Weights of a small GPT-style language model, trained from scratch on English Wikipedia.
Size: 12 layers, width 256, 4 heads of 64, MLP 1280 tanh GELU, vocabulary 4096, 12.4M parameters.
Training: a variant of Adam for these matrices, 407M tokens.
MLP neurons of a small language model. Each row is named by its layer, matrix (up: input weights; down: output weights) and neuron, and shows model dimensions 96-223. Each number is 500 + 40 x the weight over its row's rms, rounded and kept within 0 to 999. Numbers have three digits each.
After each neuron's rows, "fires in" lists the words (lower case) most often at its 100 highest values on Wikipedia text that the model never trained on.

L5.up36:464528465452528455506510517517509576574545531496508497523521471539551515416502568515469419520508534572516489460495510543501524545531471449536559451529541519544478487496431502475403467520555542444559486459512513496498423489535523462495473526533548503512421508543529440443499499496510523466462426561435497451553561536473504533445500480473511511452451509615438463516547461485467451528499
L5.down36:523463484492496440446495503484447496435540482457573583450523559529514479452475511509542604586528439552475537501538462480495467464507515564520518499460458442560513596548502501456493450487499464443487440518441439497576512526486546520488531468507463515464609517513484496452513503521566468480430526531475506562485539545486496479520489536530497456475559583528534440510567483498487467529527
fires in: "the", "total", "time", "at", "with", "summer"

L8.up855:531499465463492506452490596452506417515511427495482526463519604557465534423477559469523458577483542560560514454513433505515511531453486460454527450539478526452500508532416542480537515521542451532488448526555526455526497526542506501458527458465467493503494460534489419472470504420461486480521481518509539432444487522477517525496489481523474568504514486534428555443520447515491583473537
L8.down855:516447530553508470510538460500536538597555516523582494507546473488545511442515531485564506405478484423501577512478553448439396448406470484477526479530444506556533497536525481486480541445416515469449528503540475592486530490462480545489509522433505457473488597531544493542579469584571485538471536428530527515503468536496511491483468501442544515491512522562512492500468482518533534482487
fires in: "he", "she", "heavy"

L2.up1275:443538543490562533482492510574526450403454517509483479453542456512516409531509588426485489573522477469474482512483470467552506432455521532396504520484513519467475535492484530481558477540468494547509498460505487561477463422503577549463563516469490546526499552479533458499569598524502459450559495448498534523509473539483453523432543498500444481514520576550478443545459474489460545487532
L2.down1275:499480535477510492520454438497496437493482490500554554489501457455511459548478500527504449560509466475442501522592536497520434532514531550524538480509541512525579504527533451504548518492512466517511373483429459503458626459531489457439440454557437489499478535481477479491484517487584500494508532518460523505545506486478492480499492530449515493520512521536471477522459461557409497520460
fires in: "that", "this", "who", "which"

L6.up1229:498586466419563529489500588528533519491497488499453446534585544522526469488460490407447511508532446484495457511514487509513598553410504462499465483463511503503496555476469546531508413410421520475515491532490497486519479463565443520532400509576537499541474421482439510496588532494471536439594540524469479446532483442515488509495469448488437547484520490530548452513496436544519621509518
L6.down1229:512526415506428546568459479517486455472626473503538482551583477468487461532465479507454495451510513489504395513508518506483558497473475465509548484480500456524488472511547546624486482534508469533468504549463493505626497485496513516528535449496557538481484486448522463501534518593534501481546455495472491506514519529511482525455494511469532503448524482431604461441512522542489498530531
fires in: "two", "several", "many", "three", "few", "these"

L5.up443:468497462500472465488515492492472478433485566550490486549482475555486490527458458490579539546476584490530532437563480514512505434608477478516541436458425455546502476520463523577547491531519466489518446569558532439467478479561498542428496479558446554439470525520454454514429544511523524472403561471494452493505539594428415473506438451502476560528497508468506484484503441526595509509530
L5.down443:599566511556511488394520519508506559481471540511521492446530430475477503538561509513465435492450443549522527456526496485460494453372474454495529579509544474462587515509515516627482523527531476516541469516510448543523433513490527456451571465500489483532477544465547493526499561528465519539462477485552494522553501482416504535480534450459537496485527530537446511522471475431521556508447
fires in: "in", "on"

L2.up1176:492546518527500483466535442557423577442487533414515498460553507453459541536495416502504561492527466523489573491506474490565508509571496459497485545495409427505429546514439490478524508520556484488472474443511506569488428453501479474483455480475530518503472485476515531489572510450500469454504596528552460485396531592494459499469487470528466507555484490522504516480496505482491446474527
L2.down1176:472521528559488465496515537525504552488544554490495556470537459462429505479494550530442499537535505521452532521548482447470484496501434457532513414522504526516515469519424482532566494458487508537510562548579540478474480562441537522519556501461506531493507518429551526532493484535508528586425468583483464467518502490515462473538507551514487527513448509493514475509543480456526534520572
fires in: "in"

L2.up631:405445476385497483483458524529492540574461494488504491517505477557513483547524474471515469495515502554472474475466526531512595530536525469474462534484519524418534508505509493398474453506507496570510507495490458501519525515510533409516526505490448456537505510468554520542540455439507471579466515535525495488494479524443440491444581518531484484474519442530415486488542488509526558454483
L2.down631:491509538503412519459519444463567506487531489476515577467532476535435485497490548550486439454507515514542415505456545487519589533479491475471521460505539483534435544585499501487525538489551515475571604498543495457448486482488522545541513467480448555482534448487552497479487524544518483439535501521467510513499427436422450518518517538490564493445527496584505526491599468524508483413535
fires in: "name", "following", "body"

L5.up551:498497473458484538502492518586497522462488448507509495475513510461499475459484421460469530533473506503474440526445398524488493470574544526491539523532501559507491469543529496562469479511521527577537518390478501551464484497491443496485548563539495507503491446479472457486493591561450450525477498498424554520516468496501423565454483517496538482471522518497541437489610436508495515536528
L5.down551:519499536467523477413523471541517507501559457409504504466450449473506468501570557461510482465504483565450515452486501520542518485452491531472512509565511491472528482499558510524477531516480444530542397440501493448495458534448474504533556439511549579476584559530500515535509492497513465511458517571470516537512527518444538434525450452527555537551503511457464497582522549497420501534459
fires in: "the", "decision"

L5.up981:455533531423527538510455462607536520511460479565528482499480521480490472545423469441479587558547457532476558471456459545497503492461467573488487484507575541532512465533529530408529437467462477443450441496511428564499501508475485552432472481523432498519507436525472457428486545475523542454515509466543500517516469514509513458488466481511478479502523532473401463501524497490441517436516
L5.down981:508514501524487485449520494510458468508517433541549533472497529495536574477517454511480379550483459521502499524516582471524537503538576496524563419512504479463543481472505485533557500432521541503520489564519472532597493501505504502477417527504480492428438513519488430487512464512502504493535497440456503423503504527374441482419437435484461530543493490602524445508463537544491435547536
fires in: "and"

L6.up430:493560524500495455427443522505502535528477546477477418487485507512501513557474537452532443486477610497548562506536539504482510480536520575482510529441478505489495534515560551566553505451517504490462516530441572543415560522529444506469517511520474577588506492467509488489550619499451515466501474428449577491501441456531548477491514528480513537551475492518474461514466606476465491495531
L6.down430:479520521494517461595540526510531480380474450558481469506456515504528485465509558508433542436523475558485490444462477506470529528469503500489511484525474596496420486449505541543504450560499508528500441485490531543575462461540482513503472516510505494436501411482522538538451471482493504494448469561509530489555506497465555463475531427481504493504492540437475554551451522498478567494532
fires in: "a"

L8.up219:520559454511520474472504548482534491544451470541479556557506480584517477520517500480479552499489426499540472411488442523489552497455511465539507441485532468479504516500503594527482476513503517505563458480487483542541471489470481523467414497548548532564514560434498444453474512517513509485468531494485504557490518555477519551539464504502433512477526545505499433473473523494500471492514
L8.down219:546580451507399496524505525537513563455540413509512487449535465540560469458455554490486460452567480493432503514555578494435457492541513448441471477519473483506505511494529555485505499532450534511518509487515442533593551492570479477463520509562553535452510548505521559535532459444555409540468466472496492479542496568507490508459484491488488531521540500530539519500528476522571467501533
fires in: "the", "by", "at", "from", "between", "of"

L2.up73:481512457528562563508509544482531460403509469477477489475522474526505490535517461444540513575500442502487570456494482582466513464523504526533495596462481489522492522495474571533473558514517481488526497468467498524482515502523537479496519410501565542575454469506525533512593578472512505452491521555534536519444560590463477481460447499435541501515462482567466530457421467492545490478491
L2.down73:481448486481489415499506529502405521547482582449500537493427451472512516555499587559527554546489561495478531454495517521546494514542447539508460413494494476485528498491511494523485467475476469489514516449536509524504512533455581473571457519547522561494574553447519579553450487535535546481502465460447534482492592511604476442539449586532462443497504533398479515491535446543521505550456
fires in: "during", "at", "the", "in"

L5.up1275:495527500506479504473513473508477420521456431546488526510539512487485550486504531536519539539485479491539527540474424546524547478536506589449545503492514539509565460482509503517491480560550433523515556479539445477534402508590546466536415553472549491547498463498521475467567594496466457485531499543477534524431460452507450506516520479473517512493490538599480487461538461549524523505517
L5.down1275:459493585473529515507537541504420485518557491514531558539535533489464509540525486430548486464469555508470434483434497497482470504510441526473499446505452527453516497532548501469492499516496486605527538483486466401550487523502519503459529480513509550425568540448496470509465495494507452502533456533477461490534493537402538520470467503487505502559532570542530474504510521489483623451537
fires in: "the", "density", "division"

L2.up320:527491509455549567568514558445450517511513496568436442505478506548527480542527473534504547504558578513534543516487516466547596485484548501504443496477461451543485501500497499556478489534507478598483475432476515563531480384484482493494545456485448437550502521473424517579423484405513480515480514439501461467474421499528504487519516526514499494523489506475458543491493552432542555545512
L2.down320:483508459510482520514503593438532520560471464507472546471527453487499465485492548483446474531465485463571508544547526625482594506491478477519529519444491429526510477540462403548565416444494495506527513425526467426485444456478431456477486560526467468552541435560478418536451523483530562506469493502482518481506539472492504482501390511474479487561517482479535546452488464437510533492448
fires in: "a", "office", "police", "states", "training"

L5.up916:453516475468506452552509514521500456551457515587542430544490472560471525518556501472523509481518419545477509527434414532514453459526530478508510493531475470469455493542445453499495488571501471432459532488467466462553499516524550542525557613513499571551555444419485504485599474559447547477564494493553540478538477517496503560503499465453508508531477446508593477474528569530479450516476
L5.down916:560525507533547498464514470509469471465544513475451469591572478435490486520526522474557514550477525455514596473514515508535509500587471490525478540473499567492416489476507567454471531521520552470528575519557529493627499518535530504500500516531492492463509482573478592496538514527501514493437563514502539537490548418472527470510551496510494484452474488541462501460536591514625457481450
fires in: "the", "of"

L2.up1205:500589529478523568647494515567535495459542433471484486475556532511508552558513497516547494433471412502490491500553545513520555481438490471480494537486452477554417462481445541506517485463545478486530489427516462539442497472528555465559468489590558506594549518530498474489501506518486491459555486532477478525457487509466443488519441520440439579492499537460480434441514494533466537377518
L2.down1205:477503511499471421549528472545474493621563486490531478571483515426527511508481419505536482474484475459515534575453415521420485549487515543543484448516525487574545525485457527496448484486537464473446561451482525490530448505468541464544485481463579532533492495478497494473539478614519482451468500416498442422452437512503509413583562470551496498500557512505548499535546562482493498524508
fires in: "million", "of", "few", "large", "000", "more"

L8.up106:564424474546540448477497524492532487435469504429429563573488537567515417530520546522469545551508551556466500525499409586540483502480490583491532486437460513443425491501513440548489516510456480465513529464450482460463494463459530525566549468461539499529483532511462498450485539536501510521503583433493518518501553416509506521507459476517512497510532512610517480505455589507516443443522
L8.down106:449485496516554470507516503557520461500595590535479510439483465517502528444502515438512471472460518456530513517548560464496571479507492433441486499508484464513541437567493479455477505457577451467489500577488527494517491534472511492433533516466556535439474516566509542542444479484546417522575473487530411561459462525398490536469460518437528505502478459524494500519482539491514495534491
fires in: "released", "france", "launched", "on", "x", "spain"

L2.up637:477476445457482450506512502521518561447547410464533514583487525522496513426547540463546459483526527481460523482426499580526488490553462449536532567500488473519496508491442433564513536525502476466578459476468509517475415496536449523485578458508445508537505504570515476557442486539570513457492472537509504522463515542553526528539435430502476437475444461591515449474490445527511476491525
L2.down637:493517550528442453515463556471566507488556528535502502521490503519475472483504532555488510433495496591503468534527456556503464526419438545537526521470480393457441502474503583500456508537518442483496486492434552504523420512456538524546466424580460547436543495483455458503490499488466509512559537531449528525506515526468457471513537504524534532477531460440450435460530415472542506549477
fires in: "was", "in", "the", "census", "income", "a"

L2.up366:534545514469464571464479512519591487524507539485534456499462547512495500525502515470494468571475523496511538529499453450521585494575521525488518497563498557516524546507489545487533463550516490509429538484408450516504546457541513506486501529482513468562481477409473514551504542470531502423561480524488503615486430494412518526467483490477451523501484456530476479509506530460447518451496
L2.down366:483455557593506544544461460534529454468452482547509568546523521479492465457478535503475530433436518542488503472430531437533541487507510488560514525560519506464514490498491467487463520517522498527496531415509468466542459522570538530531498528570481484482462500403495454516480581502540571457509535490511524498386508442515525486436460447547526506447497504457485575523465495475497460506471
fires in: "played", "people", "player", "committee", "minister", "and"

L2.up982:434528499477541528477524507564553527568549568498496396506520492535562562497489519529426381534508490508453484507517452479531462491487487504421489477511543514489508537555465520510487481498556466558511495530502422480517448465524491472480495468511458580499503466540517437562509490510503510493515455504542598529532522558460398494518442516477469489549517469534587503524487485443537481495542
L2.down982:444470531537430505499464520531489464504528392533435525541542554443473455578541462555576505495506466541457466467479499496550507555528498422523457475479464435560478427524470440504445503527460553402445464496480453522486498507571509472514480513566504524494475537450507520515504600511525486508511445582483515469500483512470465434526491504513487522515477575539498476533547489523458494489464
fires in: "de", "charles", "white", "black", "and", "robert"

L2.up1012:547561502487534499577473531549488493524455473494526446495519487484463583487499447399538463520465538565436506456468517569521537433465474476460528600488499507504460500548579559525539514561461538493504487477474465473426468476477435501505436479454512535499475524481424560459561449575466537504535541515530427459467471475491481517464436438515491476529516474551513432487455555528466523423479
L2.down1012:495527500474581443529538462458570534547446499521497478467486493408525489473508484443458445531494474509515519489475437482473551525446450493520487579504504431469511550469507493464477492479447492526510499488619467530491511550522459478380465480490511568476514484488524493499472421576485476528520521516439374498502467508463478494466546515491494510520480387479440418506460469516458504495496
fires in: "all", "the", "among", "named", "traded", "quarterback"

L2.up978:466516512441472454503508514526503509520467451492522478471456557493480432508555474465511429489470497515482476502468509440530532418544471547493432534566543428507553464419450479518479469492589431555462497578470448426500571523512541505475484490449490464507466479531514561523500533501534497454529446530549622483447519524534486533474496500509526489506516505477511474501461488507504493428512
L2.down978:483581483514545503583498486507510389483436575460515496543473374453523526419501533471518482555492504539468512521462497566528509525563473511524456502519466413428522426485528518466541485460552482543493463471495464535515525525468458471550558506551500546518535445497518441488588467504460531482527525531489548496478506439493512561573558542520503481467546544481452549485476502514453530493443
fires in: "and"

L5.up978:428513492492519416481499429566530484536468510395482459467493549483526498537588523477461512501557508507436603497451486455509495392447564510525472503459449500484554477520477455463466590521554511471526464482533503515518572416505516525577571510521467594531530507504519494543622561527474524419504482476555501501474572515472431520414456543561484508523488523438492478488494495507429435586477
L5.down978:472491472489549464509502504553491504525429576549527511484469580565473575557471529421466544476568507494527503520446504471398550562511521496502459451511507524547501460463496535511451477510451499571547464432404470545558481520463472493455516517501469481546507496481512508522481544512424531477477524471582480493566483466529562458550507464502476511545526516589511530504509459519489486551460
fires in: "in", "s", "and", "of"

L6.up563:507468515494551555497536559492526485483464467447539491423486480533489487576536485556432429424468460626515490474436465613507538483532470486469534513522513504466462457519512456492492427437495501459434456537504502469509574424489541506449520446495516543561400524543513543438480520534494553530501505494525476507489496478466508533550380415478510498523518499548493491473438511537457553499521
L6.down563:479561419508495484443425486552526447536539510538506519531523569534496579473532493450469490541467449485488505474540498452481528509485419456522610544546476511558566537444511473466577500471504518500555519499570506500583495547494470483505541486497493525472536551465534528511543490481501537564505514545431501460445592460458548385495463498395499531545521487506567473513502491514503488476502
fires in: "to", "during", "and", "from", "around", "at"

L6.up809:454477473472470511492513429551528459498506506457531469451520525495438438560485482481451566568483437558470515458423451521506491482540506477466518520490461496548500452508513450461497463483487538457539530517473462502477554492519495478410585496535449488455535447473508487475566543514517530474440526491510451507528529555533539496423449452463498523476460486492466507463485470539418478527477
L6.down809:504430496467516481483449487458526427499441464504511512517473493462583450476602442467440521522471535488515453576510537466490509502482539509500484558468506503494545463441447429455475405498477454483516471471592512457546479472506491512544498492496540487527496532561456544533546527511520503480487513492466452533480529510487490495514546447507497451458527569510495455504472567562485500475553
fires in: "and", "or", "the"

L6.up587:467604509452505465374458546529519489500420507504450514431470547532460498511537421461523595541495434482482554523555519499487522419474470542473498497548485495510482466578474500514551475507471515503545540504473485457486508501462471491490490481522522579532482539469534537495531521525454518457465483479594505516518507522457393523493522458499445559456526406495526445456478515481468474484405
L6.down587:433507511534479504479439457422416532452540508537475530529505490555500482527544453569491498501507479470402450458444433526452599544475497498454530490530501492528556545466544561566498563500462462522481555469442519510589466487521476499495477531514540533525502521486559525570507592494474488503514580468487514463579486458502522527527489482458510520494503505433457590580560502520437431560573
fires in: "to", "de", "and", "of", "would"

L6.up1124:432523513518512485544482508498503469527549471484499436441473524487462453562598441426529529505516534500478512523479470555494516512426459494506453479464502504502547515539478505537497478453502513540549488473494508558548532418544538505514511495542545579538447432458471492534579538497494575436427489456477517514538504481572491560512483524486534452534405532589517459481547514521577527532527
L6.down1124:448471468452515519549483502560581531508539537536426451560526493451451513502626503520482568484505488500531515431523432565494500518506461522510532529426569487481495535500503526530517478469509504554563458513474538486587497466523419505537539534492533496529504430486502429567444513463492524452453577524477537438460534481548509505535531479521484543526469571508492501554520488561421538505557
fires in: "the", "in", "a"

L6.up797:501469510408489564503473461530486505440484545491446456524563512482542466519488546396424482558452489484512476498509463472467541455460446426425536519479543571493498443487538503549519486533470457492497572502467468483475502469558498486493525436477498531499533524466483493480544468507569458503571494518504563470474403475468453547490443511528423533390542441497487520548592472456452563494535
L6.down797:556407550465537489535504512474411462532459515544561508519543431477481585533451516479462424462527459487467604531448511492545505477467589533573465483511445539446457492520529544457469505489558526501513482470519481487457503467541496485497494587466533487451443585549457473539439536479474521527496486474493483497497568499441501493521430535435523477530516523522521581530550494461497480448522
fires in: "this", "it", "400", "200", "which", "we"

L8.up663:410551539502517513492484545533447518472540483489499455530496511578540490418505568498452551445492527489500515547411515466520518494489522446471522502438548492447503518515466469545542522486489525497504462515506514444524551480518445491418577565487518482512507472512490486507560501466512478443486487563452500494480464493492467533432480472517522488453569487484558466466591501503573599505447
L8.down663:461505509440545509441481502472439491546514516528552561518481448487495574517459487484541491480548515452512536488522493538552508534520428464510450507542436492473579552559486469571410496465491530494440476515526500427584478488500479486483492516444545551463466499420424538498507517557545547544480457506517515555533427477514470460525505460532500470535565570592539491515486562503484496486510
fires in: "he", "soviet"

L2.up375:490533591387487534578484534480502464468529536465507494492527586562496500479536488444452464549488527407506522463544436532525575478441518462458553572516560499477516471510533463499582508440580511538471522514507445528484496390526534561481535498473421530532444552460493534539468542530555514606461458495575511484563505494427522463422422520449475441491554480498470506477478527474451491488473
L2.down375:485484572569509506481486535464514561488501450511527508559572499399506512414501510466467512510511514573510547513508521552521507518511528493461497561505529618492512550434476451519561447497500481420360453516549647499460497595557520482520506523563475437529496568469443510484450539494454492543471495476526499473470464546481513471462438486479487530511518481474596589533478523503509523460510
fires in: "it", "added", "turn", "back", "turned", "however"

L9.up233:417547485505441455515524568505521506572520489532525504446499431490515540530501544487447493591551498599560548488534466544569548485513463473523546461549461491465431445507506502496512493460450539482470492527464433451516571499466522450444457452502471557509489540544486443464475563530492503455580540523510528424531531501536542488492478418511470509539523587547540517457471517489505475475549
L9.down233:524546454463558539519502493490391532480443513508529500496560471486463454535512495521534519516386437542422555489495392490463517506548613441490460532544470508496521522494479465468522427487513553536534521515555521548614471523526433453496548442432487505502497437503512495510419489584521520541470562534449529560448510488514488548495492531499488476565548453443507567500474435516477525498556
fires in: "the", "wang", "at", "john", "william", "join"

L2.up386:479476525439480515550551468524469513551501487468425504462499523504511475485492512498487466513554565527411561484487493499550523536449447477494496509533446404486543497502509530426496429515463442475610439554447469508563524461489445532569599565513447517578477422473428490483501632436498520495566557415526507506492562509562460495494516471511484477520543467473494519511530510494494508477557
L2.down386:510415497401511431544483439549462537576439478503500526428499495537475477484477500456558510551471510567514514524487527499550542486526488588523466533503460501509543472469482488540534496470468479558558474516535399478466411491478414501476466522532517516518425534468516509529478511524518501494570525434463498492484526557513490454557489487572469485542485477451462489550479558532477513580470
fires in: "or", "and", "information", "things", "recordings"

L9.up43:425563512495439568416531518464470489528484461505519495499550539571544537455452511493539543537468454498541554460555524482515517432462432547527519492532510497498521451519497496550513400496447477506531494514488479486484458458533483469531505461478552577465529482519467442456494520459498484519506547516494515534435466493476470460449491569473516535459464485452448521471519411534510504469474
L9.down43:481485419470605578443554585480492445476524477427535479467484541550470479548519526578507479456519520493543502442497500455509493528486486572496472539525455465547432531548468514518497466528520478522542451581527467522537508519517458557462506502447521529515466514500532446535427479480498432494502531549590496505503472462465540524514482535511492563557494441522510573541513536473535472517518
fires in: "to", "can", "may", "will", "cannot"

L2.up419:467576519509510502530483570529572510459434510479448467459537502529515507471512490420476515524462477502504493479488500524509589530538423473480523514436479551461490487555471524499506524508501474518472428507539528524466519480469496503518468473542490518581514514471521471484513519576480525627597459555471487511542540465437499498483531466388514436528482426491467456470471441565506455444516
L2.down419:521496549489432452466477496430534487495487536501530533526521403489477417503509509548469546470537502441462499493506549568496557498488430549463485412527476487541448504481418532500539559512496401501530493504438529492429540539599460493515403489498458515491454509548399481542491483576514505497504507524536535533494512493487543483504517484539458481459484474475410448488482506566419468477535
fires in: "three", "two", "four", "6", "12", "6th"

L9.up806:436523473560404528483506526481486502475498492456532528500564532566477501506504520508450489574536492577526500473519542553458456479512441477441489457455447518402519490534543460553520501518508505558495443525534522526517496473514495497440540479489447539470558478435470521472528498488531502447385486448428469503460492435540498574503512435430470561478554448536500498453472500528515488512491
L9.down806:516414514516496452497466525466553500513499411507504516506503447455529524589517556421587493521508509527544504444441544487471545500535531463464507505554546538538556485432511506490507517434557463474549530527527495423517596568473514468527460471517473561579521503481504495484556430465523540556628465558544543432512503506450499534499544511518490467473506527509447488503388450430494538494513
fires in: "also", "and", "then", "final"

L6.up1158:485562448455535563526473516588472553510522419536545521554483532510475531527532572490428471464440506500476444443502469446537473471480510493552501526463507518451518491521530453483522545543455480549532516555455460473470530387575489517495422516486527501488478514487487487488570541547482482424517495589513483492503597498512458530479418517498455532475513527538542459545497496603452538509506
L6.down1158:487480474467461525450497496517520472541550528473490535512565410488472474536547512494454524429508594498503536530523420471513546466554551466509483507483492467524531497547530547524525465488420445499514550457501548495534485562490493500449549491470464503473500507483499544511550509589554482425492519409484413467566503443565471509508457592494475553530487461477488463515489459532457449506539
fires in: "the", "first", "most", "three", "two"

L5.up437:494507494579490494501531491487487534484485582414530521461561537569519518560489488424543475475525539536474561402442557531489461431492544440559506523486482489521523454517522476526498449509492442462531449522558501510555532451562522577503604472433531570491478478478456481468454520453482487549572399495502538485441514605540475563393550447475466511539460518476468462398395426502529516541570
L5.down437:454528465556477524456551436524500514495524498442523588500500455551477460501515547600480459479536503557464495462535493403480521506497462469474500476532541477531545550542545525471453508478480447503597539484496561520475528503499510511466483501530538457433510550461446567449544441533479473555489494490490530454509475493415456498471548547486459552548479499535585507527496536481588442574466
fires in: "in"

L9.up1009:488517480532494439523586499460507472476477490489522491502495550525482492474537533512429449461547459547485520421415531483576505498449471524474505523512473570487489517500502498505523467521487433558493485575472504512558468428567497590508456437468540572438591481425553459510451444486521568477480537552498499556530555523511449522436482503537446471546469425500463461464521512523527500531576
L9.down1009:524526509537465482465414471546579493491557538569527473584438482520506504464530516471501527532496535508490500489517462513480496505498459531505570509497524499492546472485459471502567526475612434530550538491475470515585446539461481474469482558508460468552514541401540463428563519583505500500503448465460428372504494516457442543555531435578527490485438536435468477568449552561476449504425
fires in: "in"

L5.up57:564501465419555465499552582479577545587564509467495448483537536496600511476465546468443444454482484568490477530486517480498497514507408477460472487427505541502491533548517513496450549504523489495496450530486453388457569477514509509552530525523554521562401519508505483553527523517430451562483501529479502552470524465417496495495478478480514535502491440490425438512483498493524494479528
L5.down57:411538496473463525414549502624523478541486485574495486444511420513522525540491568480492448498438474513547476485490581474484555547471505476534468434491599513493555558514464561518452471521562442465518516466409450489522449465536527517461516488485501455554470486547525580512521532569521466533532480511488514452483494471463488491442537461521500511450501474551553539518437469519468503492510
fires in: "two", "both", "only", "name", "description", "three"

L8.up452:442553441446512494445467512492423502594513492534525501461526501474547496474507565418498533494480467472405530492504457532498512521478559433547522539469519525475542494553499473500481523521481460471467524552506497436522489478613564545471525523578462439489486560519465555474502516529500500510434464492562441516524549453529415563481394478490467473525497515567494467439442566526526568498500
L8.down452:438465533522543454521481557504488534526529456540486420475499505604487558492429474580482475472495509549482487533495464524449438541460500532502468496457506500466479435495474484554516465499476502549594448523534532524445505523617426555533477501490539496491587480480447535521498562580479431499485471468491499517486468477482498447524520542578515514536534587440478488469490539511472552598507
fires in: "was", "the", "served", "where", "an", "attended"

L8.up127:460521487457466546550522567534488468493498505504484510589480555608538524498500502469513572519510531482527533453470554510521501436477450496515544577392496516504452472508532521525460487565498461547503518496480504505527478513559560512540511435484534561521482499529521517502507525540516481474563509441513441439473564524527522468472427450477510538485438440494482495405440446573450541481493
L8.down127:476465486519545608488430538435477544495485510427527509501410544457502542440434544525487529458481437531563540440549435514557506471474535524477531533508483479565527456455478458462495477579479492554482459482529497500563522457521531537501510497435505513418542498498536469541533434508463551476468589477510535544480518483509563481550501462570489508572480516497530467539555534479455538510482
fires in: "on", "to", "would", "can", "could", "may"

L5.up980:503553423487512484478509518460497466599439506576490474527464533516467564497453498503478543461503480542560531409509495513502543456449424415440474501503446379509547532491508478498549485486567500559522544556578457570490450513536537501580554465567469490522452499510500461496499486499503506485462513502504456522438532498504505450499477470445515451529511562548483516485432484530520498492501
L5.down980:573472497562526472519458503448592520512422493548500454494469461513446525470530482473455549504426492473493520489521456518480541458485470512524475513508455476504433539470544510514503490528588424486472526479557524452490445470529466481488489519530530541485467491463491463466495516553525552526506533490488461518506454583434496568508542531527492527498541557498475450492508464428547612515501
fires in: "the", "in", "at", "on", "from", "during"

L2.up111:457457529471590547486548537496546422602522458523489538492509512491444500484516499450474512530487503509586529487529519487534502466482449507464470462549521553489536517531533454430422532508486543563501568516488500454565516524470472483555530528534463590506512499473511503507457446438452461472458459514505574455474494444432459471479558424501454435447529407518501464485541469477526608542613
L2.down111:522466478546401456495490496448561461499475415509527544406532510559490512515444558576513505495437567530490497493482493439547464499569492510494558454531510482513489502464420476526512480524465509474407461486500525528518502598499508478508433515407543487493467623460543548513427459534526498516471484514548481496544470505524483470547452508490476520479444563522521510508506509502503572518498
fires in: "she", "who", "though", "once"

L5.up703:491602517456515503536491504521603493515512510549512466532460482480534478515509517502505516449504509573496447414478440483520516460534507501471480426541415450486500460454442502521478486504600529492495537564439478433512487467527497542585510500477467486524498578529434518410531587531464553472532555439428509478508511508499503546574475474510441534507396522515560417527503520545462552551509
L5.down703:485532497540495522493508582549535434505551462467525496417493553487579505553439522493492487472578490430483485419505489504494599502511448447503566511538554442481538489529474552481478501551491471439548473494524513541461502432543506582472524509498486588463451500532468496512504545484439501479557567480532491555545539546483574474453471415491503527583533454482430518480505428471425521531560
fires in: "the", "two", "and", "other", "of"

L5.up941:508509467514512615452536570518429424523483565500530546492613516560520477545471472471497444494480488501525531444604553492509515440437481508503536561509513478480506503545464433471542512423495544518490547561488437507521525563466514445487565403436410500525424492494523509490518527483494462511537507561485483498470471539508448498495481417485475590528432497528532455473452512483484538503451
L5.down941:459487474491499502475457491423506483501488517436488533570498462538491507474461502501551540511564502465486518424493472510529456546467448507456502478461525505513482452602526526462453417533526503495463480470484461468532524477521482500460460497521541543491535579498478510544456511508440516496424500549557506473463572504558559500525502504559558509495484508453544557495506439542558429516576
fires in: "to", "can", "would", "will"